python train.py --n_layer=11 --d_model=160 --n_head=5 --n_kv_head=5 --head_dim=32 --d_mlp=640 --vocab_size=2904 --activation="swiglu" --norm="rmsnorm" --norm_place="pre" --norm_eps=1e-05 --positions="rope" --rope_base=10000.0 --rope_fraction=1.0 --qk_norm=false --attn_scale=0.177 --bias="all" --tie_embeddings=false --parallel_block=false --init="uniform" --init_std_qkv=0.051 --init_std_o=0.0633 --init_std_up=0.073 --init_std_down=0.073 --optimizer="muon_hyperball" --lr=0.00549 --beta1=0.95 --weight_decay=0.0 --lr_head=0.00828 --grad_clip=2.0 --warmup_steps=200 --schedule="wsd" --decay_fraction=1.0 --decay_shape="linear" --final_lr_fraction=0.1 --batch_tokens=[16384, 32768, 49152] --seq_len=384 --doc_mask=true --train_tokens=211400000 --steps=6556 --dataset="wikipedia_en"
MLP neurons of a small language model. Each row is named by its layer, matrix (gate and up: input weights) and neuron, and shows model dimensions 0-127. Each number is 500 + 25 x the weight over its row's rms, rounded and kept within 0 to 999. Numbers have three digits each. A neuron's up and down rows have the sign that makes its largest values positive.
After each neuron's rows, "fires on" lists the tokens most often at its 100 highest values on Wikipedia text that the model never trained on.

L3.gate1:499508490532450539470504484461530491504473519499485506497523527459527526570526493475508507505478478497553518505516537496500440562521508488531486492425470491495531475493476531487498524512485505500495485440457545526517514554520513467492504508485450541482501510444515527496536478525499505506511498486503469511497497439527502542483530528461484483524490529471499497523510513504512491487453
L3.up1:536470527481537501487522517476483493502462491524455509548484504486510500519520482500528531478492495469503469542514457492514510488507514496518493486506504519490479520496493497502490485516474442532497490502490491527513471465453476490444505540444489528503474506486460486488536498544534482484504538511475435487472510502506542551510510524514458512479464497514447489480507486515517462499476
fires on: ".", ").", "–", " the", " in", "′"

L4.gate505:484481503480520518517540508517527506522528509479498490503488448504518506542482512481479525516533522493456536526510486476520524516502515515540512540486491500505493510512467514514502529506508505522560494540555487494492485522460508469522509512521508486480486461495484500504479459505508514464447516556523497507487531529487483495492476487451461491462459477479452507494505510578548536440525
L4.up505:508489480448483528481541508463528498516489512484468533486496491494496542536544530470525494551518530509512512534456502525517482489489512537520537548489465491501506497522534527488499491552503465512506549528506501474488509512455517485546514538484474491495522490517511543433466470509497508469465478530483548501519480481535509469529492538459447493517536514507484536492520494550523502543485
fires on: " in", " on", " of", ":", " for"

L3.gate44:487501542522489513493472532504543523506521489463488530530427504498475539476499491454494503489445490502503490490520546504525530514422522536544504459549453493512529471484516471528490497514460523469504532483546528475529480495544507491503491486526459459512520521508508516524499535522498500528496487463473475495503499486505501501490498519499488477490461516525531521526508451493501529492448
L3.up44:512532577471460498451482504513514537533499493512476533510456484508538488488488493487451495537509472528490451469469494524516498504500477530512515498538506537481492543489464465512484494527522519508493551504528470478477494518548501488538480504497517488477468505503472497506441525528501437510506537462513507517517522496486492515501548456465502528494489529523484481513478493493524498506560
fires on: "ol", " him", "ent", "s", "her"

L2.gate342:490513492484486515532531476531480443469517517474521456520467485524465470493470544486485529516478510491500495510489531498498505492461493468536502496485458514537508532533472494500532495473486462476515558500510473481496510473508505477504490553544507438497495542478541528459518517497527498521495430484479532513545476504482516535495499553521480500472485499531516510519547513494489475478527
L2.up342:479524530479496519554526467519503476508502547469512528504508489495520479505520499464500487508494488431498476529491448514455498488494528480476489520520504487508488497489525496498514521481458541528480467461496526487479509507502486518470499584510489490529524524497512480479475510501470504417490487501469500525503526493480511491488506546507496462532505452495540522521520459498503501443489
fires on: "our", "et", "el", " (", "e"

L4.gate42:470510540496477460515487471491511523510451550518506531495433517509508498525489494500518494492520491478442533497531487494529479510518461477517480481495503510457495537490541520549473514523499518488512459502459528507485492520500493514520518495482461510485529447476438484496471499520467527533484513480501476496461503455524523503516520443484495510491514523502446474485487477490506473517463
L4.up42:509467488512487498462504493532504509506485535522498481494540507523505473466504516530545485506506486491489513521466516492491487492515513489504489514533547501498468507538496477484495498531504528509502521504534512475476516528491490432510539501484500464503544482481515461562521419488507487423483563504473503488512490467507511553513479521486509506509544507508457506515522481510509530478500
fires on: ","

L5.gate269:507498515529539497515489495519497468527490500499547510512552485502506492552560493478493511539559485498455519504474542494470476496490473469511478485504509495512540508499491509507444461491479470490542448500485535460501514515512491495506562484520480476503523540516494518456508537513510477513509484480490502497491482580530494533479529449491511540481483477537493481533490464483546521511531
L5.up269:481507508455506492522490470479526514489485478508496559528488505478517490481478485521476493507495537523495489510485458503529518436488532478481461489553499494523492510532563508504515543512456483476504489534510506443471503525486496540514532461481516475461555484532462521504503506488483526515511489540491488519471511470479474509488519483503525491458478494504507470495486546460513510474488
fires on: " pr", " spec", " reg", " as", " ", " been"

L3.gate421:497457528488463492503521489500518511524516492473483510499515550506497519512466521470532485493479530523489501485534545544502526490573516571477505495477479501495490498501517484511526494513472528527506505495502502505505494485493540538447506526480524504459503528509474536502530512503530481523516512485475480505461547475499527494504456496517475454567508532507489464523507534506519468506486
L3.up421:511492515525484482531515477509529467482512522465513525510468495475507432492500503499536490533450464462476544514477518535527502522471483472500511501511519532511492529487485489542556528467504486507466475498496536521544450460491482491517477487507468513481479473527490531522553492532516475480477530513520537512542461522499515503481512494514548517522480500510482503512466496469486484505493
fires on: "it", "oss", "ut", "t", "let", "ost"

L2.gate373:532482471462484451479503544521519501479503471522512536503481502509549512459508551526467512475513500517515536545470502479497496468483510468475501526501534494544503465530478507511508491513560514500530497482528541520549508517491474495447558483518541480471488522522507498468490492453466516492489510514463539498527507451504495485518515472508527497518513474496495526488534502529521494479528
L2.up373:504505456467501493520466501531471475462486456470485485476463480475508532474518534511519518480500504477562477520490519478509494467515511470518506498477502460561508510487504536497530472515508514486524495460512488469501492463502487525535503518504517484483501544512480473517531495503536538457506526462472471480520497525499514472489479440491480517514509531453543535482514515504507496518515
fires on: "e", "ed", "em", "id", "art", "any"

L3.gate531:487505488535502518511479497484524456462523502526479537527467533487473504538531538514494495490478509556539510484468513528491519517529523528478533558519471514504496463553461462483524469492499438483525498495475547487519525510515471537481515456464461452511507489495501505535477509497563495527521494492514522511474545502511513484502503514498496510485486497519513509476547461443522496493528
L3.up531:553532511500483517488465515525496507483510489492493480456520519480537459525476505491482500529473492464500495512455506462456488505484496479450540516557508503475555454500510512506458532517511498496475424491452475491462517497471453526504528516521520445484491474482463509474532486557513489456504481485530489497488492479514521491517463502501492544482509496502516525482450530514475480475507
fires on: "8", "\n", "um", "5", "0", "4"

L5.gate46:500516535480512460512499495456511488496487502514529460444494498455532483446459508467507530469489511451510477489542482464501489479480502516465459501474514495527459506520490519517480507499490463482460474524529484509505458522526504503511528495475483438489505512477521525491483479513520505487496544526518472521535457506532505542518504514457508469525474509507504486501530488504528520472550
L5.up46:477515522471487555497518502440483536497529537486497505522499513487463513505547489513496539526516488472480450529471524526488542504499486493529514524494470509489495461513522475493512497503459471495444483502461538487509503517465502514537472486532511488539517523511507465493507478453546497488504486457483499502484486486461479488526478457514515505494491543526494476502521506475544493535537
fires on: " ", " of", "ept", "1", "2"

L2.gate481:478497524488511487506495520469506491515480534527486469491451488493477520483551528497530505510536513501511505508500508483474485465506524488511476496528488512482458474452494490506508512513533481527463498493524525535533518446451537482453485474501481447508495495455475564485530526457513477513486492544503502487503510512543511493500519531467499501478474478541475532502452492513484535526510
L2.up481:508497483476511519496493468492516528522503495498423482463445498483475524506572502458535475535500512473473499496507502475525522522475503480530483495502506505496505481480444513467487514515481532508496487486527531523534479457490504447477469483524531530475461528498506506466527545472531465500527504484495497550478511462458486485465526555515493501481497525501545515506491513532541469537497
fires on: " of", "-", " not", "."

L2.gate412:507478509538481547489514518460545538528486490497541498529525512519502478537486489476457464521497475521443520465512528484531469479472495496462502522449478481488474489517481519525506534437538520450504473492481498507448469496495504512482509504508507521506455467492534486516547537497514562486508487516487540516480486505482541496510508495496498486532509496471492480513527515476499519531464
L2.up412:483520583498469471493487492485498482498499444479504493551500530523523474507533507462503509479462492530508469484484510459509508546461524503491491539526532526516490470474493477478502489427494494477521433496494523548483510516522476516524528485458521532492497501518474518529506493482547491548495507506476511556473465520480515525508489498441497491533486501504524512453529500522520514517470
fires on: "it", "at", "ot", "an"

L5.gate149:523500474487501488467480470525507477501482565493528507471512518487498497511534443539449494521499492515515504536475523532514547494491491506516469464501455494498511507496426510526489500490512518497524558463528486476541519492495532480462545499469510519491496467485512495557497522509511512467549494515511538506471491520473473540478502515505463489486472486526525494483529466484508508521501
L5.up149:530500472482510513498461462501545500447525539520523494470451463494517523523467481551481511532493514503456484524490532521478503483512505541529513528506492493485482455480504513523475532546516477444455489437491497477505477495501533510512495567500525498507520499465507518510470499529508500463541524480491509468500480482526476517499504532504475531477492522498488447506542511511492469508489
fires on: "==", " ==", " ===", " season", " century", " year"

L3.gate522:495476485483503539521478525467493525483518488504513503475486434525493526523480518529469500534518515534532523523493547482528518471504477492520533508485488480464478484531474500475499490496506480487483509466509500493465473528491484457537467471459535493508473452481471464554497487481525509500482544512472445493442530506509449472523529512508458509493512537503547464501480487504519505498532
L3.up522:522479499506512561508471548503487500422476470503514493495478481481513507510479479459469520547516487473556534499463535505510519503513519512497491529494537463527500494510489533510458538506516506474508473467546452482500451494482524484523475533469524523521467528489514488540489482524483474486477497504475452509445537465510488536517510475518486469494522542504490499537506501526536530510528
fires on: "==", "\n\n", " as", "ree", "s"

L4.gate293:463533496535520490490503457518518506460477468469433497487422496524516480477534449537502510523499505537514506538517547474467448514488481518458504490511501468536486507539521509504488505497484508487511484470502480503521486478503466547500501490504522533471464488507489493451467519516515497509496458529475528456493532446518491519498515512525537507531479499506516491546504484529534509481503
L4.up293:480469544508523522487485460491486472506496472493495504509500455512469460497530486489565486554537540490501524505485470514536486486513542469487518495486508522494487521554478478506510467515483503488478504539486514552468487469440542484495558494495515466497503464453505520458530486510546513552526522512514484523504484463464517550490497534493472493529508464502474484452478508466511514510523
fires on: "if", "-", "it", " of", " ", "y"

L2.gate26:489495486483499516496509554492498483503484491485540520525511484523498521517509542424514504537475447535466474527506553475506503476501529464519465539477509498482489498484509532509501502483489496508506511510539455524538518547467517510498527515510491487479495512488492480482507533535539485447508481463499479497500507495490480475486465498507521496501542574543474452496528495465543503480473
L2.up26:491505464495533513532476528511501459515509494531517504532473498523503526502458511483538463531496517489505478501483497461472492469474518485495500535489532512448490517505521514477490478491563525519470504505521474488499564439501469483519489488493484527545525487495461508493527445503480510485492510498488506491480567494535511490505536518458478479501476523507471484536508483514470471485459
fires on: "or", "er", "el", "as", "th", "es"

L5.gate33:513477486533506505480487528521499515499470564505548508525467485524527476474495507451481493469471524522495513537498510490508511477529518508471471477509503524468556547498470486504477519525496515499455483531514509462458468512503506462502523454512508532520490512481482476524506496482495504536505497543481491482490474523479479498539539497496529503481480517504508499480465514511528407486511
L5.up33:463514476537501545504522488473505512522505532507523485525500492524543487441509482535510473473500482486531524535461509514536516539503550478480510486482471524506456552481520498510498566520461495477457511522484508537487519523474490491479511490499502478536507476475545502523507475528466499515488491500461521488478557501493468500489523541466506514550471502490469544535458470501501546527488
fires on: "m", "ro", "h", ",", "qu", "c"

L5.gate311:483488531545517556496466500477458521570483514526474464501524513515483471511507467434497514493462475505505464540550500526512489452485495506510487473497516494492522472477528509483545505530480488501520527475500491511507500461458502546516502523485472491509489509481481493489532547502506486503476469463468489523528552503474513508499479450502516513502511488530527469516477517494504449484485
L5.up311:510522525536482503509497515472547514534498490507455509502478436499488506488471494464486532511546522459559495525517510497478467531483466503521505496499530545503502523487483522536516545490541502519485513501528519506518487484484498507498443537523514519507510559518506507523504512503530490473491504519526493511458460508517474515472512522506504451476503467528567510526524473537516500521477
fires on: "et", "'", "ut", "t", "C"

L3.gate91:504466489527467514533494466472485509516511486465483560484501501481512507495528528491504490469496540515514518531477512498497532475551496494487533461500468501510550451523476526481480532493533486509491508465511564515484487486496485509471473474541497527496496461491485503522473482516473507485542550516526514499528510500499499540494490476497516452511449510500514508516530517532484544522461
L3.up91:535445503476492470522525531533548519476471469537495512490496497461532503497501522481497498474509504463496485507486535456479489480481496481494478537491552543484497464481543497446502504470525500498490479532514491479530492476501469507496584503539483520495487505504529521503533500515483506445517510473516464475513521509532501513525515508479540494473491480568496476502474507498520502485462
fires on: ".", "\"", "\".", "ost", "ur", ")."

L5.gate637:450519487502525480520463529509494537457500526473462508491488524458502484487468546505478499520494465476540499512492536473510478496448532562489489490476506443495504520533491461478484496541509535505466492493524532499468522529545498545463473461520507475507457526495516482465515489463506463547522491517506523506494501510540482512482511510503525470509452538503515495517478484514483482523542
L5.up637:497449517487511510511520480487485542500470500516452505524515507486484519493540463464539510525506495506488471510491518485487461486551523490509495509496505483489511510516495458468525508481471520509460484452479540512512510501505525527465467492451527483509508513536493546457452457503489494506504456488472468559488483485477485535542502536492525462515488501478470495450540444502513510498469
fires on: " of", " (", "p", " ", ","

L3.gate180:489532524499481490510515511479485511500487517501519528527485505544499464501490468517499535422557502461545520509508505543528520530495518495533507504465515505495472527472530505493490479533515477509494480478548519516498458498485451530515488458512496530510485523527497471476469485482477521533526494475482506528551474473473478494456550522498473550502525507527522511509518502523482494477500
L3.up180:497518516448542489473512512507500482527489503485530519560494507478523488479491518531490460497480500540494461521468490478551488516508511488472475537508513496472488447488496472517478515523560496508487475499549552501504515497484453496524496498484467472499528445520493489531516505473441498512513505514483465497452482512493540526488486520466513466535500523507487501473517494520483480509499
fires on: "\n\n", " a", " the", ".", "\n"

L2.gate197:486448537495514528514485512463485505494494498504501462445510477478484490487476449477485532472478501493515502484516508502546509506489488455513508488509471516507499515480483457537491515515506506450512490530453513514525497543473492485547510505519476597523455472530487524488502509489484558476494447502475465499495488481501482460463520520527453514547531479488497498490494483486536491494476
L2.up197:484496496485482500497482517500497494515502509471508500513501461507520481486522519501525542544537516462474476510494502541530508516499422533483477465527464511494497501519495490519513543504566528441490516506560530490496459484506478497529486506476454486502497472566462499486437478465482513527476506494537540536543478485509523508513484460477470500502514478515487489511527512488489512480513
fires on: "\n", " (", "h", "\n\n", ":"

L4.gate383:503493553492497530468526467486461539519496506523499489527478500479517485486529516513487511504533478514520428468524521494469503534493534464459489541533488521501519474522477467482536526465469517480533494465533521479471477525495488502475478515513525517493500528473524489501463526464522471509467525528558476492542484509530495510477473541510516534551502477484550509452473451514502483497487
L4.up383:501462541482505546512464478433490500527504482537442474541494495461475527498510513506496513516522458545485489496483479467522486478530507473472482499505490502453524500492450495493512477517471517460551509490525509558516471506491490500486490512576478491486487509483483479527472557503516490535477532544501481505525502456487496504512503517539495540532525532491511505476483468494569487497490
fires on: "–", "ent", " –", "ly", "-"

L4.gate452:484452530484513506514445468509477479590514474518520488487501527497494527498471513486472467520430499479508515518494527507542487509451480510462486486542463470511501486469476513523503496545497511491499462491458483505445507497491528521503487480492449496456503491529546494457508470515486474502514519516499522494475505544496484469471541499533490511480499531526524480460482490507555496478503
L4.up452:502542503521504536496499488524474485489478521496519494480522484464551481461495496519503467506497540555505475508489519472488506473444514526502496473540456516497510507513520462457494473491484524462470554483494501493525492478480544518464516444519524498506485490538484433474468518445496493548504489487532522490529494526509530477464481529492498501522502482502487528464496472461523532463502
fires on: " was", " is", " are"

L4.gate274:503506505526503523502522526484512508502455487525465509502521514501499455484528480499539541536497482522527490500505500534547543510533504530501499517482504492560503542526480476537498535533506470504502544511504496453482493455506480510489523486538522531478486467544469526521524523501495572468472513503485504502549485487542482513513480522454493537488515568480497445515518517508521458505517
L4.up274:483503472468497449527528519451526492482484495532459518520504512514490499471487524540495461536495467509531541487505506505532519503486526511522495544506499496524473516480460521512490548493481515503495534504542515528548455459504481476488545479519488495493486485518523492522505529502522513479515516481504445517529538522515550532499534517545507566540514533474486469508485454487490529523480
fires on: "ut", " (", "ost", "and", "wo"

L5.gate198:483499513490481517469514474490494487498449497519499521522581504511513497549484485515464486480499495509471532502508517464507496516482483516457479478500484502545482533540493511533524504478503513459504467538487520531491502521524508498472514467519504527516508543487484524513537473510509511539474481516498475484496538486523522526465475571456499493491494538453474497468533486517525507509482
L5.up198:514548541495496521533479507534512534474485510521528517501544538474502491491516515527478542524470548539506464518504528534536449527522521536495512471470501471531453504495546485513476507467492531466516521507558494480492498496507511532467508531512481500504483480455507502505543529486454475535486491492496492567510468527503467496471505495493540475522501514457510519493466474519532490447496
fires on: "olog", "an", " histor", "at", "ech"

L3.gate155:500481472503494494541503534472497546538507510472508498517503494479504502496515510436474491507461487520483534499500524484497543465553520504500530509488509483502493430568518529478501513507493523549482517450474489492457482470496543470543481554531466451479500484502526501512496520495542502474526460518482506481541530511484484513437523498486471475456485482515485490490499508529502516486534
L3.up155:491459466471508506502496503478504509525552510517531517472503515484480545536534532488478506516521497507498526504500505524484466546500534520548532538496490525531517489476536508512536514535483503570511479491526499486495523473440516502552530511534503489481516518492528505482491512481509432458540482505498519527539500479494460519486514531519511459531527451491498512488481511471547505490512
fires on: "e", "a", "ate", "el"

L5.gate384:484506463480487518486497468485499530478489549520514550513460510489465490500466529475482503528468503462471538505467491504535495508500427508519526507502523498475501515439509509505517557474447511473497463454497530511502468528498548463521504502446482519481521467505498507501467515495530513504481495536524525470509561527534431479531481532495528487468515458468506477525513503503470519480481
L5.up384:482479480547488517465515443518475503507516508548452493507503492552486525461463448540507482529470499487525485500500485483480536500505512458465510465498548487536515517473503489490492542540536489506460476485514506459484489516517483505549499511523485461506513484502487502549518514499502470461531527492503487484474471507520519530521483532445461491508485493459475527498518469468540495484517
fires on: ","

L2.gate471:520493515509530540521557494517503515451496534493511491496486479493478530576517507522528512478428483491486475503502476545530519513528527520485528452504481510490463472536483520530546463515488472495506513482474473492487515505518519527534438460495525499496494455482483469525509490500505482484517543469504498473489496512488504505522501517507465527530488535469491519492534479461470486542486
L2.up471:542525518483508535543520512528490532461434481507494503543482497514479532443476503541469479541501512512503529503482529520506457471483526508479508499479506485522482497490490532532468457493533505483480495491470432499468499466508526487526467463515488540484522441473565534493509510516494525503495510467504495489525483465494550537528518527491442521504490517496495533507480549469469497528471
fires on: "\n", "==", "oss"

L4.gate159:477536496474478473458518517480508535482513506519502499478472492510453506541462513512516538500457503510512483531497501509506492492477545496509506517525551469515502469502509484491518468486504504494507478530487492547515528500478503485483493497483485529563524501564490497526527532511498490527474444479469522518499498513520505484510512443478441497515524492531501569485498459519527548525502
L4.up159:462501477491473498485503493509460485481556557520508528495501473516509491524497502554496516541460486509481496501455496456505496522440501454474499487522494489529478515493461509440494502522511566484481483498448480505494499476503487521533521548462484528471535502514496499465489507512496493462513478518506533495551498515510537511473476446508479513495529512515523536477515479515508471495474
fires on: "p", " an", " exp", "ig", "el"

L4.gate136:507514482509482547519455515481491476480511497505531535535442475497490469533519483535491519534471483532462497505528541510496465524512513567520507528524494511492519546503543507483509554501453531484504537486499515478500484485458518568497493501530445503502496502485455492462471552526507536535474493520509472483505531501490493494507493507479549467494495523530486516493524546485508497475516
L4.up136:517486495511475502490482496518418481452510515517472492491507485502525489501491493488519493520492482531469498532515521504499526533511497517505490528494520524486535521513462460504478533459477522458531528517513507524513469494535495500543430490517533522485489507502453510515477536516471494495477486524536467493467505499490471507536461481510553491464504517480500520488470527445513460479495
fires on: " ", " of", "if", " early"

L2.gate165:503459544539478509521551540494501506492468508500465470489502533488505524517500516481449502537486469525469494497515517494499499541462544535498521527529512446436494502503486462519487494478516527512510537547506498511537509527491507544443516491477514470477534461485559502537512514532492558509512490471484520510481530508487508510485494514517476503498462490535488499493531490511509484497479
L2.up165:482531496515535496516516500450496490494479473514503475464525509507499496505437480479536509516482451494487544534502460521502485557474520520496472511518509487494504491497497494518488531469484530527535463563511472472492502482493481524504503498478482476530485478450505523532504503465481506502516484495512480497485528471483504497584499519546482526497509555498450480560474488497523465495505
fires on: "\n\n", "8", "5", "6", "0"

L4.gate529:484482513517521542510517521496504482500556459509502492488475522495452521482488509481488546465545514513502520507517475411549549543493486478507479513489503500494513490499517521501481478473471486513458536497527485479541511506458548461464498498530484517464504489499519477477468542526511481509497529489520475477484495499494510479480466545507518458514490495529451507472504481521519524441524
L4.up529:491505525455495429497543511497515448506494513508488464512487457494451541488458501478534519456497544504482523495505500490500509512452497500466545444518514488484534501474491525515507478495527457517503491514479496532502502486538516528473514505466550490489554490481530464508496520467492522482511472501516515490513490501506536450472483567460483522485493509508473527509468491482503496487454
fires on: "th", "s", "an", "el", "e", "ith"

L5.gate328:521459497520487473488504474528441483505473509532528528516466543484516481500528519491501490506448488528500479526538494491456481482469462516469509485480462524462525479446518486472499497498528499510519478511482483537521485495501475533528524481499531500490492514470523497462533532507495485472485513480530469484497476524528490515504513496503506507529513534520517483485453527537574485520462
L5.up328:491506485497461465520493510498503510482470486567510518469537503528521471483478523513486500488538478473435484494492485483503502475487488476492514554490526480513503446461486468489472513502517512492560531492514519486516515473516520534485508484515528515507521484513555498483485467493498510487555528473523489525532497525506493531442492482484517479502530498526446523500539466476465555468492
fires on: " is", " of", " was", "),", "-", " a"

L3.gate117:496489513502497525498497454549496530530500494522452507510491484496473487514480534497486473547511461480519512534465500471525476510455464535516478492524544498479471493481468482487532473512495540492506528505510490470478467501515461448536507490523483517471552527507491483480480511497492503474538539516498520473488549552492475452529527481495562521469473513505479523494524420532473492547492
L3.up117:442509521497437491508485534517469492468477533513558487502488494498530510461508493539472529507522487507533501496466516517480508518487501518488509503512498523513482499526479450556450455550523507491486497499481486489486512550502507458492468489500463443502514504462491489519530510533508449461490510437500480484545509478513462532475532485482491506476500532465502468504526492481501500479488
fires on: "ent", " served", " children", "en", "ol", "ess"

L5.gate601:483504512495508523504526509514490497442478506491511551509530478513505487553528504541471483489520504503500500498500501475523465528531478516485497522488513504530491527538483512498501468509490491536481498476494514533517447505454549470513536480503470510504450475512486438499505482471525523568504476533501503512505507524503490536499486500483523479516507509525558460466440496484545467535436
L5.up601:451456476513483522480530509453473478488489540492509525557501516455514487513533513520491492499518514542514501511480533496504503476506519502494494487495530506532507516485492499495485503523512473505518538483477467503537477459521472546468467474497477534504501470547474460502524527547480485539498503480475484530495544508530464490495539466496497506445520504521493496476555475461503444555479
fires on: " in", " on", " born", " at", " –"

L3.gate565:462475529493495512523548518514532504500503459491479509495477446503530475478527489469506493488471446523509468472523491481472469492542493506502488462523511527471500477557459499541509497469492490513522479519506522484495489504547474488529508507524450509490458478509498506487537531526499490485470542437475479505464509464501489532459508519506445529497479536490502539495527536462506525477448
L3.up565:472508509504494509522476506535503505495485495474494476514425545494530504465494516485525510501485480527460479510490511518492515461496515517504505500489503456441540480516477447524517477463508520451515507518479486514510471511477498501479490495505501513484521545464494493451524467517468517459506494528545515480538516458517532548490529552496464500543494508463474462477509471516476473498527
fires on: "\n\n", "\n", ".", "ot"

L4.gate162:494509499481489518480524495525516545536495485477499550510518508511486455534480531528478505500512488515479543535493541528508448488488497512484453541523504520469450526561539483486458471510518497494500513529492536496486452499488511497483475460499509543533496493542432486519523478528479501472517484492509492478478541483477471501528527476458514489488526462529471479516512464499446499484443
L4.up162:523511486488495528479482517496474532516474474516547544500549500519482444519508469471494489455515472495496526521508464482521488526553499512519494496474465547502492497493531527501484524484461537468428525518517515529497522508471498479461485493527507477485527479493499512493491495520520455480474495529492539492540459507473470505524527487520490458503541469508432506483505504481540472487450
fires on: ","

L5.gate380:503496526544489489526482506502465505523491510531445493450475490494494515505503485499485471465452534497510504474517545515487484445506495481511491488517498514492517492470487481484543488508504480515534488476511521469521549475510535550488498511516530528494500491514491469489514503506467480492492493516462531488548463466501483490520497555502521481518514491465543470537531513508505522482512
L5.up380:513499504484501514510487509499495502504527506514467501434485513515492497476521542509489489500481521472497500501477544504530506544489475493433468555544494463478521487460499486454499476470520480535577503501481509517474538510509477495515483537491479544507529440519455507509506538568508485490500470546493483480509452501511496500490483505497513476520508488493460488523488482490466474477456
fires on: "ul", " l", " L", "l", "-", " first"

L3.gate130:484474498499471486476534501474500463473500546545528548488480525545442458536504480529527448512500516529492487497510531462490505507537512509487476511495510516495494510529498517472503531503465502489506508477486516520462499493485532474482537494529495508487477433495557531533498478469549487475522501515517497518504483502474537508468500525525498492443500519548527527456479447504526490525465
L3.up130:540457492508506483490535490487467528491507490475483529474495461476463507497538511481477505507497521530491487476496530509479501444500456527524492535506481487504498501469503526517518499514522482535475513460507558462506477489495525492520537450487506475477479463488474468531539507480544509541453474524492457496476521466581543549519495496538492514512491526527487482494507527519530492526528
fires on: " of", " born", " ==", "==", " at", "ied"

L3.gate327:509502488511482512489545511521499510524499483467448513513475487517544521483489484475516457519497512497469518452447505491522496508533486486537510497487507494531471460499458482527495531529514506554549488448526510406484498505547545554472490521525476503552485534490505493567440532506503469505523464514466508533490512478491489508484487527451484515497494491495509498506509456501504508467503
L3.up327:528482498458488493536505505525511508519486509465506467455519487526519487462485497495496506478558514487488490490516535479495500527527535478517522512545464486522498511520506508552448492549520483490497547476556475506475480491517428495518484483536500473502523479453526529524498532535501517505549474486489515525468494495495484499450542455470513516520509500525513519512561504483496463476509
fires on: "s", "d", "et", "an", "est", "ol"

L5.gate357:531492527551506523514487487532472478511505513516557472502510503456506430532487499498500451512496534498452480498510541532503461455498522522526498494529490503500487489496441524428513489532475542507528521545501523520520553487466511534457523509477513519489545504519544458527548493513521490523522476478499476504487468513529460533487505533469509510483514532486505485506532508509525485486514
L5.up357:550486531504497520505505522525464476501498542477497511516507560543488509507519477508464467499496509517494494548506452481510502468471514510486472486527502499477455498488484503495535504526443509482524498500497471471511476540480474517507486505500506455501512471469529512505481493561453524485479538500470512481481568526515509486453539478518491546491513488497524486495449548492506515519542
fires on: " reg", "\n\n", " spec", "pl", " was"

L4.gate244:487480487489511515528550520485505491568508484529520546537526466511443498492500490522490525517539491542519532505559486489486457481484439492538456519507474514506492515499481514499510536525491484474504502508522489496474499528494526481535519511526466467461496488515469503485496475504508516461456516471523532489543492510471448498518474554482485518487524507479516470553513537530508482518485
L4.up244:498466498475469516482520504489515510457459520511506533522469456508507490554506520564559478515522547501513508488500546521500519497448545513497489500505526506473503526525524469487544495493465470519459508498497506507503544496492515509475487528468495448518494489510468478506474535498488494527513506456545513541515495525521512471489460513544449506505549527474492499499472519469465516468503
fires on: " with", " for", " on", "ard", ":"

L2.gate307:490509487480499499519487461499518528476487492480501485527450501485485498521526495485474546526474526513477487527534543535495507459546479491536513485496507509491463515515475501464520516523512506461513494475526488539494544507493506493501530532513511540501458550558493490529489475470515556523502483493469473535493504461517498476487518504438514505493569462474514497479520525534506482515499
L2.up307:491505520546475555471497517528527535483554479530546480499450519504480475514477460526495566486467481475501474525508519522503459495509473506542466489532506518479476555521471507479468528467507491468504508486508509478529510548499536479535519492509474530522487516537458500528476498507483533534463509492489507487497483465462495511499548482501520467529552481486520495512515516481526547498488
fires on: ".", " (", ":", "w", "/"

L4.gate251:501448512524464447494497528527518513468502503506514513511504525515521455474491512486481495503507468515528483539507496477502486523490483548447535530463491482495495498526489505504495496516481531506504489450520563475530485563519508489494533517520490536499507487495486488517477518520493525468482520494456525502501535493558482503509500480510520493494519497483509447490449452497445550527516
L4.up251:510507503493487482497492473521497525499521497488501439449506531495506501505476503519507510509480455479551503558454489472487515462564514493476532484513475484537537504500515501464505528471498523527525501506479497486499510481481470502499494555515519490510485522539535469539509529445466514505487520521480484503503496510548514495508486488496526517489527495506489482483500462507419454483529
fires on: "ist", "und", "ar", "art", "or", "id"